Part of a small language model's weights.
Architecture: RMSNorm before each block, rotary positions, no biases in attention or MLP, untied embeddings, capped logits.
MLP neurons of a small language model. Each row is named by its layer, matrix (down: output weights) and neuron, and shows model dimensions 0-223. Each number is 128 + 32 x the weight over its row's rms, rounded and kept within 0 to 255. Numbers have three digits each. A neuron's up and down rows have the sign that makes its largest values positive.
A block is one neuron, or neurons of one layer that tend to fire together. After each block is what it responds to, as a language model described it from the Wikipedia text at the highest values.

L3.down2:084115127135152174137195124073133075078190172102213137132124149123174142100117073117226077090162129114123148123183188195159147136113080177067167143093112121138150095147113128146118154119148141184153103100164090119156180132143106132117162109165075094127123135083123147158043107114138122112157147098096136128104117160126185132147136140131148098128115125108151166085119124187046122140102137094107143082132097161088138116167130150176133174159088182079140082173156126154148136165160140140100149154133086146112174130103148097122139142133110153141147142174148106135123138108142157139109113110063149172044184151140173173115135149075172106102128090155144090180097092101080150091086
L3.down40:154118186151104159144128149129060125105119168149111093145160127115153136122152129178142109078145134090095096119100132122122170091119096115087165058156135176187112143126072134145127170100089224113119140175106083150152139176138087200131134096150138128135084142091190142154109125074075087127119133108205149091143120130147141133064062081166175044097124087115167132167121134135123110092112126112136091124117197092112156057163081118161115178117143132070088126139104125117134162129064115137185123171080144093126148148134166119123078177144152175179116127142095098109105158103101052165115156089137139136120149112158132100170107112149156111142154136075079060124115164097084157126122
L3.down79:088109047166123160120149094114128032105092117154156165155168149095158136166107123135186097121130119119120129115148103076072145119133152112162077108162132156135106129167137124160150106155164161157170127118125088105154075125162104203100086142128130137114110151154118183110158131109151147177160122107168085097111085155120143101128111123072117164127175131094138147088158129120155150080149135146062114134130148060104093081073140080157175116159091169066086116174134089102127112120168192095100056174099105092108088186143094093092116155114156152173099114112158212122126129132119176108134133066168148108060147084140083147135118188105106084119168122151076115132086093175163158104135
L3.down107:133103126159193158105108123093167126124174145142135112127104171062064157179135111116101186191154147147103104106084091187132065139134078109123134101058101107096160129162144128145135163098112163116070136122124142117083151183089120109082117187079111168119155172157157095106106116154152043117128144132109093147115145078153160107127070138174175109114134099143104115119083133094118118063114098117091145077134103120184137135132099077160123109127118111131084165167156126081131163192125136128166117100167111148136072103098089147091155183161131125109075149167101168160111155177120127145143163122126088138183153163114101126198124177151145112050117027108144153112152111126194096135104
L3.down115:134127130177166180144122116096141104147183147096159057150156123099134162102170117178066105076116148125087105145128177143117193152135071145155077128093155125119135153102121094149131119164092149176122089199084126125062088085112112074108126159137090148136091149205111097137026121120126172115134112135064168196120136130141154147153095100163139102112175057092143134138118069112231043149060141151116132120132121126136131095148138155176089169121130141152054076110100133126120171130152092091092128187097120112144119186101169122119169141120162138106141160098147124148135150167154125129071152121081095179119111139101158155112122101127111160131101156080125152181122114124096136139116
L3.down117:098089109068152206107072113091125120149120059105093139113145173128140193104076108173121038170133122138098170156174116143134188187141155118180109143087191125127116138124144126143133088060125128156055093141119070133103127096124152166097108123087120126164122119193097149090159130065111133150130126132184154170085158122153088132079144184112130133070159141137128063159088162158133180108142098079160198114107111135134129096121111156116158062130177120100223140139156092086151139094149089081111136142192110133116083168140142104147145164142067136133159131125170120120107112168135143172162098109113138138113155162074143142099144126143115147141112111131115048179104097145147126120143
L3.down132:121147136177080208111097116093151136117128143176115102131128085120150112065084148105157154190142087191047076122146153080167090154101152115097188161127087071164153196159079147115136144159107115119174096087143116127094145097074119140128057098150091112056168109111083152121147171161153127095108142130164138186133189150168133100114082141137128118188104122094101151125102130077106091120121147146139141105147060128143146130198144107119140149084160055160099129150131136137187118152144132146114082118147095123123087090093068098119090125140146081144164189120153094189108139120141078094156077062117151114174096131106154123193160089146130111132135072135147110141173108116118095128132
L3.down158:134046187100100171131145103134122116143141153136171140163121130154124093085128132132067111115140120121165084128106161128084116078074120161091145155114113109076159170153127146137092102028064142111112116108065115164053208136120120133112164074148139138171106117123111151129064124136179126133131088148181123140153137131149151106114120101094147115172114092173160122111113125136172075149145101147156130189148089166104140099095114146100085162142140160103075157097153126145111164215076029191170096107125116115153165116107202079103137146120185093144122129113096150108146135177087133113132179087144139062133121138093106196173152122132173143160115120083110121120141074084154110103136
L3.down211:118155132169109118212175079119122194120157143137117134119137119122083141123170088130192072101096139083120137198116198085050072106107100119098126028117130117142092083070157103105162135076093145163108101038140106138136088130092133059123102161103137119144119168086132117168141100116086118141124194153120076108147150164144141157108111144123085101102158165150128140139130108133137125105129121148137156153112096157104117165155060107091146162092098089130197155119077138139168133130139084132176152110120171128149121142169167156113168168156150182202132103153127020111113155105170091122146173125118085122093154135127133071144178120143121154123177102162098134164161146147141116121117
L3.down240:148070115142088124151116100165131082143097135159157122108130101089107142173131120149133112091142173136097165129139097110157135096116144102101121124132088120128156127147183184138150155147100132131046132167100170138178179098160131087115156146143138129180107120122098131131105132116164183141090116174142162103134059141138149189139124169114092074106144175135129165124091123168190080134129119071116147159093196126165118123182041144127156153155147072062126097125126120089123154109129178126196087150182168179141125102143114098099111098156139156106101171118120059091119126108184165137112128057133146167111160066168088208152149137082124054170167132168074089159167166190146110124142
L3.down255:152115118156110166121218109120108099105199138161094134192102136086116129105087116152094091123125157160116090161133118140127189167043130156112066129133096171153086115123117180134058130139124123113115160107136103147082134136148080101168123154105140131137127109133145137121127112151188067113177152162141151115135114119113174148176108125133103158127103150151088148179136103125123137133137102086115187189147134129073107206172137193174060138149104084172118154158097144131144113163140128088154074155160136104203151139114091160095101142115132166112140067134102127164108130154187146125119220089080142175131056114099137157153112061070125090129112111128192081107078155075124093131116
L3.down310:052112112166158156180128087150156145103149192133147179114063172152124156149135108092165176128117126150072063139170127071078105201174141138134138167145128080130131156135120127116087082173127149137182114118085080152132130059115095166221126149083133087116124082123124117156165157159164118123156125129161155146088156069108122101034105150135173125134180116146073067169116164097123172139133179101104135133114116089131087120162161145084135135147085178099137102138139114117097145140189107108110111112148170095154168158108063155115128110102126122135117114088100113118145139112153100150087014151111119106128131151104120152122117181182146129143118096124166149222113168132149121120117
L3.down318:125152067105133142099170120115075168130133148142167132129106101097157174123108185102133116162100097134114138118095157215141121092096159114137154161169132136120094141082195151133121199078118194100083150148185146183126142124123154145184118117127132044086151147149121109122191141153192124112151150153174116140142139168138122103182162126144119171130112150166160183140107099134155130188119050120127165093093097165103086140117086110093145104134211132086158145104171166126160122122087129121151185116237110115147151103126127124131109086178153130120148147115166089116158088139149101187096107148134143089175065130125172134130160146095149178098127117157188147155184089079096157170139
L3.down344:181145191086150059153122100143110170156134149124098129085121114134125110150182122147088157096149067133101082102121131098113107175066120122154105142113039149137107181201086127165161138114161137202136141133128151162136122156113111172104111166165101154107171160076148143103133089112136136128075103131152187188178131153120137150139109040115079141130120137169170138117113142189112164113072131149124160086186162105190124126170156145132075141150110155076173146117127117122119109129119177125066084137114114145138141155091146125147148098114153124140122149074097117171112084117161097170152117117170072078098130170065102077134072159134123102230113143160147133135089139169087075096137
L3.down351:136129157136180136131117152113149070133155117121064126094164130140129096116172166078172121148067125146085180165141164121108088157149128096145101108137142147129129122096148174131164113137142153091131124096161059152196115126162115095131106141099125114149146102151140130202121101107135123084097160157129125128107155116107064160136120109060168084124099075155098100114145147079089075156104062114099135139118083126095173140131107128087201106204135180142073120159165161112102135164137139175127175096160109103136111109149041128169160124111160094170123140095145171101161170134191107090072113066125121184094136112139167130056103140150119152179143088203157108113148183183086186121167
L3.down378:141109126121079162186135130137092102111132190096139106135116071119157194081117190178163139179081097142048174140083115210125156139148070111137137097122145187116140163154119198091121109168104075122116094094166163166146165162096115088167103133129081117146054149110129139113111173116144151063158163133127103130138105160077178137101125163111116080113142173111112170172130085131132129187121151070122122121120097158104112134182153101091100104151180129129109105106109139127167199132144075121197153145132120121121128159126143124134161168156135204089119143138137127109106143114167158161104211085207139125134089112161093130096145143047143156173131104098113091119133155088152091145132
Two cases: mid-word pieces like "an" after a consonant (pl-an-ned, fin-an-cial, c-an), and periods or dashes after list numbers, decimals, or initials.

L4.down325:153128113097194107225115099159143203112118149102153156093155177091123067109200148134094115110169083092121163145115136136112125095119191157145158110123066145041145121149156061134097139114120164099120148135195142114179111151097123113087121169115162126143121105069117080106149109103170148114106160139131136057117124106099125129094173146168168102101103129053102105093053127132104161125122114100085179150098118170112086134105131109101118202117156177103123140172084149109183083137146139124129139094117097152125164149157113111131174106041125103154135089157124139121117122215172172127118169122140129096135152143034114153072109123105145136157089164144147147117172119169135116149105
Short pieces such as m, t, f, ass or s inside common words split oddly, often doubled consonants: cl-ass, com-m-ittee, of-f, prin-t.

L8.down11:167173124163108165174126133140129095126185137092053159155085151150089096070147153097141090125107107182132125204146106120129115142093134154179159101170083108110194104136130158117138148153120163073141144135133153126130136188139177118126170112078096155126116148214153082145124165131141165153179150081135151109113155113143142162157061115128106100040169105143151135157102108126155104101151114106132135104144098131098114109109144117122099142155109141137184132160115149132119121123096201121138123153078110106088142190084163126126155085084123153125186136124165113093117135061114119158120139143135095113147047096166136125058131127102112124086132010169149056087158128108094180205089
L8.down154:093177132132084150126143166082136123125187141118142153135119098132146118125129071129141128066114108140123163134122158129123107097109125130100112082173096173122157158140083129097161139152123164129114126143127058118164088155107169167118167178056138092062136106154103142111164133131168156233136128173140149106138193093109125122146136135132113114089155149160154093216100145173103097138195126123126145131205076128141071116107060143105176166151122146114146131077093126154062121129162143170141083114151114151134132156147137130099123158103149188176171104102131036096081182184071118175116162146173109065159146126149118075111137191129113122094143045166134145156139078134123152124102
L8.down175:114137101115126106057119165093112097107151121188141174121109177111117165168131119068134186071117134128110143149097210150115103092161146110099122097158112127153130151106098172163150146094147150128099126129124079113167167169161131108158160136108105156080136137125100203112105104112134150168099119131113155158107163114094183098167104181107141082144100139147184120140145132188115119098120141179137172098135170135147052139121155086071172065149113143156164140088145133163107153115073101132118115133068100157167244115200104128127123127169157125155087128159168139139082171108132059140178116114117100118113192133129149131093125100097204134090176100073128131121198142125185139188122
L8.down397:149135134084114089110127110170119149064060097038130140109124119121129130129161090183125157096145133152138118151097167139110114191160107125145180141227127131168127089186095089129137166168144150120113175057118076099096134127173079121062166103121128088102126121140101125160147109108100079120122097096160103162160080054198134139128119146140105074121113069169115143118119094151082138113072104183119099141091105140088081124115122107153156177105100156184195111124156143110167127146170121125203121112114141170139118103114175090074111124174125156159077128133137138151127158099111159144111166126117068116146115129082178140150119111113168115128141043125054104081133102134113178126067
Final subword piece that completes a word split across tokens, mostly adjectives or participles before a noun, such as sacr-ed, str-ong, sm-all, l-ast, n-ew.

L3.down13:156148080171158171125099136161173071177059143114124141174127138124123064162124125163169199153101118096177114183083142120164117122137135166056128130176086120101124131122100128134154088076129084130122099154133183094089100169114110100122168135147124186126215174045140136122132107142111106139118149151179098143158151176135109075091122177082119138101071177179137125138099104106157098133101174083084165114126213106078115106137174086137083153152091186123112164110146129117139167169135100096168153184102137108082145148134105200151104143116188125153104130101127119153157119119178147101161178092100128121125130137116112147180163141102142211111134143087125161143175097138122146164096
L3.down19:103098079117175114120128153114118173136160155140118142150094188108098077090135158149121143141124162101120141061113133113108152046082165127204109125129081197077114117167128147104111155125185150143138091145158120150139144144162105100159171114109198153179079129161179144126136117137115133122114111175080086072094184106113131048056145129117101108054077152167155125143155124140140157154101158133176156186142120145171180079133138151102107112154137141112125100125119117092174097102098114146156179166086158133122068174131149147106142087109115194138107150095120107125131073150154096124186130109099158089143101163148101131104187164116099114122167155113167125114191117144213216093134
L3.down49:093147129128137162089119104129124127119113187129130129102103133098066129150057148140162155075094125122145134107131166070142096101130097109139135107098086122167128192174100130127098170105160076085112088166105173168140067147172075102167132114147145149130145143125161098155204087112085157151093207072131087162127163170132153131190134196163100131107140167156177157161178106123139060142134089123138175164112163147153099119126108114112099137132114168145184117065166082119131120080119207145148123143086165133130141167193099115121153144122176152185181170116122155141120096115107120117139151108149191114120144140061215092142135169119113102126125170117107105179163085131147203156103
L3.down164:127086134181174089162148158194147094133151114082051121065122128117118124119088100149086156115053190098159141116113165111159127153193137164196114111153076119121127134144097122139082099082111085105104136160110094159169095116161088152141096174087090075104124134080060118064063097133153168118102101128135093096123115149157144158137181118106143159140128082157122097094084138107118164115135069137162119100126153072122125169099170135110121166135140127122149094101057098123086128127099124134112117114139085108099136117140182035075136130187145135126139176137095152154179127120119148176087155105136131138147124111179157063079124175151077129170141148168157073142111108105132163178197
L3.down194:177141109164138205068118112167080104095134111109108047163181184099104113075124139107170101139130120186068103149126171107120082155106118173148145159154075079100119137160100158167093066104110153180127153135124140097157111134129138176153107160140153153089164125125193126083112153119126141176184150124134108110103129138136099139119130104099139116151118090131114111122139097081118172148114122091126073090102172223121171120119105193092110095094160104150125081068113163101114141141105142144163116117016081121131116133089119079153188139078116155139112142161124130106087115131146181133149135197152135156164120130114109164148146138082140137102109190094079142162165096116210147177097
L3.down214:091153122120097113147195169112145110160136120088109102114140094056116125109152128103135119144140075114200128148125124136147143128201136142129080130164104124144082150110150175165173181128079151144063155137112120139091136099158094065083138114139144080122087145161191122126196132119162110119203117093154152095084128156094176079144107163138118176125166150125105112052125127122117065084100162147142125083158090121140154162061167152116114122122161140090134129078120122127120116158146102136085117022140160137141158128124187162066092159108104120101156129112114087196092117110113164157138151159097100189180108040141092110126101086179106140112147066154136100187110081091101129131132
L3.down215:156134091171158151149139117133087122120129080133102085123141000170069181129165111115104108173140135099163113181179114054173115199143082088084114114130127119124108123137098121103105052114124169113146120135162151114112096157040090107161078167164126129152164172137131082172152174056114115121090132112142140185083124159079101098101089132103126127186076159147118116159138127145121126141070127160100103177130164161113152076110135099146153142079155081109142119067121139124161156105145132133093105159100141188081132122193111103127180094132116087154122159094131161135150110157184151178100089166100171149104146106130136171156094117138127150124107150112174142063140171142129150144077
L3.down231:122139109152146093107089058152201057089169151091175123174103131094136132107107114152084100072132114193151089148070125163161152152148182126133093129108144121153162105140146101165201166161136084123124083165122135111099129170116198167171089136118099120086088144118139110153115211111107131097092140091083141079146146067129169151129151117178128163155151157137062139153095097139103140105118172148112117140126062115127095136108100161099162107093148077128192108103111154133100121171164150122116129051142125124145112175083082149206160135094165170181097142183166111075098087091135102123160137166156152116130137093118109129152086181105109090148134185189102113161126107124179131144151
L3.down247:140170124124118099115142135134098147135113143110085093127150180140119151090173082117123150113139192119116151133074077090084091140171179123136126170128178123114118105112136074114091162110105202145113123142063096113086113162176157095122125164113205133146222158080130138082110094126168132112046146119094182090128178129103136163100141162117160138060134121136147148099128124095106168091161088160150153141170122071133132112141099096145154126140127071140215064148097117181177130126107113127119103114189132165078124141121141068121111164132074195097187186134182131113111124151114112160070107129150137156137068146100118065120078144170089149108125120154102120185177107144097120101091
L3.down270:098194079194167164127097127166099064103115115096129133089091112072099172073100153134128145149064161153142102165168140176203118113189187149137097132073133118098125167147094146120111106080154185065122166058148131091108090107145127111107114158188127088113145158122158132120128120083152133143136122096090128082119121153124118168145104109110166124082171136156151136144155168157059123110126084157143121145094115170119137130133124196099125160133065123087198138107127152098105177160146161143108104117107117112154111172188182108115117143156150176141121196111138154172093085165056136136129180113140125123110175088121118172121115157059120100165088064115165088119109110073112162175111
L3.down284:144169171145080144122147113110133165114083077170166116134094101179097086109104176064109117054123117139122101192167079129107092179179074107164080062162144157127115160163130106155109137144109132113104113108137083158154141186128093087078193185158097088134128146104134106200127187100167124146149148154126124120120184138079065126165118173137116105143134126070122125156123131206120133101115138123127143111164185098115075063145080120105163131137138063113182117125108068162166101083145180107127141157057144101100089083157171144123134129134099122195162145133150152192082155090121149108107139088163105126105132132083161142116106110125115106158140197143100112112151180174142146106118
L3.down326:143139120130136121163084181132131142157068075144071086141172138123117066145146186107122146117174129077147160065160105118129141055146096114124115164086074109139117132129158118115125194101124099131105114088163138159179168143143078169132096078181105098060117077129153133119145126100122101071096142121103137155128133132135147109150100084137106107143133140097083083110116100113093114140108101150133148175146122139114151130117081113127166136172130108128093137126076204160077090103080201116156104133136177093085171113186126155108127109104129147182198165113122151098153043150108123060118111132121104185153120067108132122109143146107133181175151229132063108139074181087144092092109
L3.down338:133187135113099122088108120143113157123130129187168111117116163129135093159153172073144129100153146091142099160142184214130129088185152107143078108138103142190128110145087056141158083109036099161116129185188084177128194144095108136072165155147086139168136142109117200129154114146121127107139129110108091093160110155130065121077112176065087085107136099147150119128104107166153128143129091186106154145140134131165087096157118119064159138100112153152150125089074123116116093071157123139159149102121097075137089135100174111141162074091120051117140036177124139147183099137157124114131149167089162113151119135155085143139128156151102091139198080143152121139120141114134174170134
L3.down352:125181128141163104156107147186107195151112179064138117186131094149132139135118163086100103116134099098104071106106097100133139210167195124168105071082174171117158120111098111100101160131105140138127157142080080154111118156086109131159151074141156117141159088134093046179112115134147103103140180147144121161122151127114153122093155089121128143087129146126094098064137105158174151165142125141124092125175117117061111076122071102108092162127152194075120178124119129142086096156143162080057119143183046179094171136171142113147201134122113103084183124151132177119133115166119116137156106139131194150197154123126117115147161105127099121109169145092168092113150132189091142156101
L3.down357:145150121123125134146130102151180100130140152111118109088140163170110130095161102102201076153056122153085143132125126126120133093159145079168088113133141178164058148129137173096105093110170104207179162101127091131166148148124121182141118155092121127162133140169150144160150077155149182116105145087086104134146144135151160141040122110167129124151132102153059117112139130102079117132107114141103139080127113157128127140236177140102080177166108165091147136118164125125159116126141112169054163152000154153153143151150112190076152165143198138091101164149063120171169120091109129134106182096129161149129182153105147119122129115118184162073102091138146134097100131112129115133135
L3.down422:128165140122152122112143083111077131120128166123149108132176138136153156105127105137093108123162114155114116139140114125116159077122107184141102159146155140081089082155133082179141148177051144116129129162090170113136110076092129144171144155078137114185151150125133069111166216143112136126108169092170095137115121118154134186128144143079106168073094138083164144152125172095107153108101182151156133162126185123117079120096143165104094190142148173070009112113132149096165178092144156044102109119142135087131138138150134177182121091173111078129144146147139144160078126141151151094095132120106081141053156175119106126147172168129113185183076160089186070122146171099142144112116
Mostly " (" right after a title, name or value, opening a note such as "Emma (manga)" or "1881 (Indonesia)"; also title-closing " =" and stray special-character tokens.

L4.down26:110137142166132143139135135062136117118163139096161109184095150124108166115132168150122129190105169167205126161094135087117187173108095132104160208146088066144083139147158159146073126057104135101160127148140134098131158120129110132147153137095136143118149053092110070101125132105142157123075129183155114087134126094148100120145135129101195109021072143141062075113171145130081071176177199114080160157155126159136105132131126120157087141131135161159178131126117132115077086187142113115173146146142138142087122152092172149145149168161048101133129063167198097123135093112138150121146136162114147122129099084120092095116171155146094162159166148072137120116160074132131164118117
Periods ending abbreviations or initials, as in No., pen., subsp., c. 1540, cm., D.; also second word pieces completing words like thr-ough, d-ue, th-an.

L8.down126:093071091119038107110137187114055178150160167088074105109131143131128102103129171164142099114114123123112124094143105155121158160094100155157094126198124149140094133163135095120180151140197141172168151177094133111101141102136118133164107083159043081145138085060144130134074122154187126091111069163135132147172120175122137089155143079128125102110153145154116172133138101105123148115160105092136116142126163101062138066164146147160170153121104116146051057115079117099163174107065118103091160150068150065135104088149148152092149119124145129140179129156107107147166090101100091139142120171126065082035119129129135101151106120069137143126088172103148116117150156116163115134115
L8.down145:185130111144064175147139105177156164104134095117100111175134127090118145113136154165197109073184134132166148162113188126100139160137158090154132138129075167206156126108136168123158154134134158083130141090097099138134105056123062121115171176088119089123158100173114140111107174164140130157086157106082132159101119162125154070143156156142160118128038104056122128149096131109133157119126128115109135176113124171166131164143123182150105127128078126079118110163154163099032117128111105139157136088124151112105115147105113087172107173171114047148160105057142118067182153127157107159149156144150135166074183123136121111157114118090171090139089190142141175050140115114152138095103
L8.down197:143085108151074072089106114146128201068086201121095075129152087102154104134129160143097148118179143152093119133116142191129125116123154114093124129148095159119117179126134089176085144132183172109126146079170110124120143117173083147121116127140124110111121135084161140139108131074089170165117146119076105098122131159129111132095101150121089131162148071075137136181162117100111119128162105138127144134155087099166146058119122146145075142082187065095157111100118089126086077132185126166121098133097061106086111061069118109113102141130106167103120075112078096173136084133106058103174080159040167145118191165084124100146117139142127200152133151168104074147069097130099136113124
L8.down349:063124136090178145096113081107162155108101122124098181067151090104092072191141156132152182131126138162174087120145154120077152145094116142120101104107110152126061063172141124106099076146105129166106145183109105195130183123091134084125078097110066167181059130124119138141157136164127089157140106112137094146156166143164089165166177154137079123122137156135103073137123134098145170101113135114103136076141098143129105078126145133134150133115091055081115117129183064120149120093171047166149127144155111097112142120115153133120101076106063198172112148151125165079119134128087164110166155121158063090149146089106125139159049176166101094159143143129182105088142136125105143098153
Decimal points and signs between digits in tables and measurements (44.9, +1.9, 4.7 km), and inner word fragments like S-w-edish, cor-re-ct, pass-en-gers.